{
  "num_hidden_layers": 14,
  "num_key_value_heads": 7,
  "intermediate_size": 1344,
  "norm_place": "pre",
  "tie_word_embeddings": false,
  "init_std_qkv": 0.02,
  "optimizer": "adamw",
  "beta2": 0.98,
  "lr_head": 0.00465,
  "max_grad_norm": 1.0,
  "schedule": "wsd",
  "batch_tokens": [65536, 131072, 196608],
  "dataset": "wikipedia_en"
}
MLP neurons of a small language model. Each row is named by its layer, matrix (down: output weights) and neuron, and shows model dimensions 298-447. Each number is 500 + 50 x the weight over its row's rms, rounded and kept within 0 to 999. Numbers have three digits each.
A block is one neuron, or neurons of one layer that tend to fire together. Before each block is what it responds to, as a language model described it from the Wikipedia text at the highest values.

Description: Last digit chunk of a multi-digit number, usually a decimal in a table or census text just before %, |, or a unit, as in 58.89%, 98.30%, 1,198.
L6.down74:580480526490484521634438545499550508556554474559531474501511600430472509472556595543542437555483492538458462453502449519556478391414543474360571596516508468500429496461542540504507488469513434406492397438526427526463501456489498654406482514489432522514589403404402477574442461510543526460613492544497524458500427489494477536498477444461428508484490453443516476426438485475532597474422510473492436516403478515477523534516500415597422543531588538435498
L6.down270:461547474501455491528541528562520481639488451478536515438518463529519496519438424424482410474554438482545522431464524487488499474421555464510530517513515554485503513561480448499546540540403451439481493482470555567478469478517541553499401395452541540451548421528468419460513491373495430504608498496476496463449535507368434537513477458472418465457429426502544478526554520557527585493448498511517346504498494428515552579484491534505523452474454527508499
L6.down515:458499436540479433526480480500507578499538563531477515497551510476498571464481507513439530498501508475589515593522448514467612552453403483589518449381501465483472451400505453469473472440503520416504493496480500545469574500520555663489572456474517506463496473579530398504540487455432426532586529443537515491543504576479490493461578420524461481509485533574538479475540535579602526591578610543395524514494529491524470482521486552555463446470467455513529
L6.down540:434465463457467586549469493473517528512532617551545515463548605502527489543427537434495480479436528468388536578551488465520609479447473456510485560493487597508463501482540460552522487488548456453543491471536499549505445429555517557516552463557520406522500471502486455542494485437481500561521475572380490401438522453554502541369463410522599494491538507498404574516499478512446498417556504565563517545521444496511442510567537444505418515498432527506535
L6.down654:533530541498525478524486581506469549521392463542523507474516498399525474522467488458466569526502496444414570528462599522386492463484591508474624484443459616591493542554422569511524536562532517427626521584454484402471638427565491435414547388493493541480421510490486465625454516542549459489529548499455400439454390519437443493531469580510544530479434477478539465475514503511540539412465480473563445480460504511402534465497551498463447496453472580475468
L6.down906:499479520501493477407536558544565458534424498489538582422575481507585483512529615461571492492577466460445539477477478544497506626471510492412514591539606456469422479550486556420510450507521390488574505537478433454519572427476471586483512528471508535484538516492478460432527511461564514568494461474507621449472508514413404502456327460478507451464535508503540589474450430505595598461422468524449474551368475507458507480446514531476459571389413582553514
L6.down935:588525544506467592505500489489523514461547487487458511527506600467558503529486593525492517504520472556404485463503471480591532533401433472434489600507530435551531440487508547444563449503547445466490475504459538399465607496513456450448447517600459545504483546503427517511503478483467479504459503432549446457491413462459411539475549521476574445507443508519510502500386559477503566509467511499486560468407501434466452562565620474520468487513603470612511
L6.down1250:469498447433483509543439535474496499459481560545532472513566457417486462630535424439465531543518516596470560446418506592500504450447506515510468443516461445493471489486536559554490557546468461533539515458515588588566531464433518546569537504564500497515483486465589550502423495459482540584591532534610484566501613425470533478475489514526471510560611539522491478516408516494521523425533541525524572427529432473514511558561501574491529491532491533498473

Description: Periods after numbers in Wikipedia table cells, such as track-list numbers (5., 1.) and decimal results (10.19, 4.20); more weakly, mid-word pieces of split words (tou-g-hest, vir-t-ual).
L6.down232:593536441523499456498480531456487420491475510523408403441468479576544494535465539460479422504436507575489561541467419553560454463464533448554343502589456508478445474590470495509485528478494438378465500460496473434423559504463533558620582441502587523495532443566506479436548578620436515557430478572439566447539519524580479507532454444460524438549509554549579472585520498513453576504484387456469464553519517513482511492411518544593460492504511514520535
L6.down315:518597575481493452441454609494606445506418570479557577501506559435603496475460416534493488417424507456537513476486443404579456474455457432534550470495506522509483570473394534512489554537523539421446443428574511547458480534508506586513408529439503615569459515586513467505526487564534485541494423419425490510522482474397441544485516522457483503545519523554509459604411526513506588531372498531556414510521453508447511479421460548515550394496472502521532
L6.down588:447522587433486527501522609548516516440548387565536518463552514412498534540459469522481503521555505532532470512452516489397491492446424456426484520485456551562555520505513487465525516514556449538531460475467514557518490540493464519529381514533528596514481465545474384508456431604548536575444390569579570469447452449532461531534383608543543493529493526494497383474486505581565493567436509453498457502571539544433496485499480504402492541484397434604533
L6.down681:532530556568476506559435547473410516379678490504552518529497527532492476525563436597512402511567502425435528568501461561425458518433508419422512480498526376486445492409466463453513501520539578465492485509494534541551547389467508596581559448497461493438375488486470464438498509489482573449493568581444514473510426537594574594354544534491463521578504555447502430516571473470422498363537599502510534456647603520478524489487534473575500490466396472602442
L6.down759:445549684481517437535483453465534446488495558411516445534459480529480585450574498465496526525617545482552535435461444502481490456590508528501540531527497631480456473518454525421425465506490594479464470466466503562468534451534563530488411466545570494521459468564516541555494526505505512379547489552400541529560588482461513535497408593385480483530456520405483561466521500500541565509508547487474658514517548479483523460526540422455453506565414559361604
L6.down1075:533517571479532398496498497560420555525472560501543537487584550468488504462523542565458445480566546495468473473547504529524439453544551446481485566546478482482492511550486487516462467479566602457444452537488480507519560444445503482456448510527512468551435445497528521531448516342451430407504519477491460479589436500516465377550508511509465535520480503440428497479489552510573494477491491552503601489509465487427455552427522535462370383502467514465464
L6.down1108:488439490487550545466547491480476451494449541474502506474467493516534403434542579508472566518448409477527448367510541455374546473555477483440455631369475575553522474505537456577457492490495541384472498547568543500613529417504588552548534531496490502455535467436484549537474439464522457492508404573490575526450525487441517508503442463476499484425625480579461485467435610526459525564469485507512461454434435555479576472489453455481400602540453377518513
L6.down1292:501477489552514455489517541565483551518387609453543555512440510580510493536546549508472573477497470554494495501463451482513569552506483530493455492484492552535416448426432510415535423480527525469528443541494486501468429444488537562447530575490431526564496496541552484422482462542460545553472588502505573580557535468423621544474504509486606489442642507490546471410502480526455461469548528495482594549503493448472616485597514516424480480532439526474422

Description: Modals, negation and adverbs right before a main verb in prose, such as would, might, not, will, only; also stray digits in table cells.
L3.down554:510477594475478455516518436565542481394535459520506481493540527498509531523457477505497535499486437578471479518489608594467450623533521523575530550500411461548519479426519562468475577567513485549492504462561528517432656516482471430519392496450419566520480527487507473476423474599512572373590543437476470496475527423491523484529440534493511483444546509607588531498562510549521424554477448527509497560503486510461486558465544484462567493542504549511538
L3.down1120:438495515437495503514458463454497479438544510493441426527463574522527499466634433579495574557498413511584502528410507473476523577451488522498493588447444523402549520559551457459433516515487576477411560476639552496440568445524531488382485516560599560582471503476536418564478492547522478389564423541402500449427527417491588493577486518507523503542507519523494535463533512550475455446548543537489517516533523511472562485537506473511518532510526535526477

Description: Final digit pieces of multi-digit counts in wiki tables, mainly election vote tallies (2,8-27, 11,22-1), plus sports stats and money.
L10.down155:495531614470519456516569586500471555430534470519515553487452441544431458583475536482509468431474550506472516557527579495427564499459499499505440575517518500596551443466463388527513448564508470419465415514490526498592526480505475418536519574424519470479410474454441467538475542508412477547519480420482430464457527528503571534519543484548543459436537457531492453434460560435506505418493502555591477514567579526456498520510507460490538484537514507514445
L10.down269:534467530498546453565510519470463529473513468519537533503558511458418440459470539478502479524519492541513536547536596460512426483532524444494541546456522423516483462549575545494530517558489548448545499456545493542507547420496479370574455531566423474458478437461443560517506478516530461496526514494506487474534518438500559551470418513447507554341436488479598518558530533524545517474481481485488384511460500419581517496524475389545488488405487519610480
L10.down321:602533461510563443553537463472486501582452483423483503557475493469531504485569460575440533503535510483524497481522587608402555633464447450493485504485511494477473467499548485556469420527587395479549460474526325482405572454506455396528412469493515420508516404439491547508436438484469548465552594447444453485495482550532476542509522522494504452450542517571582526472455533541461487521509524490556504425444496486590532510552499456462569452466384457549442
L10.down695:484486509418478547455428491559440569522471558489373492531551453448599396515475502457508494537530605488562431400539555483495611488437498458497487481524512476549540439525546478463593403531504468432572532579357555444435497442508500543558520516452374533557434487457491514477588492520442608417444429421494468587438473539429463532510500601459490423490423548512543575482502463507554469542533473484575427575507461591517518514508422461495540519513494539512549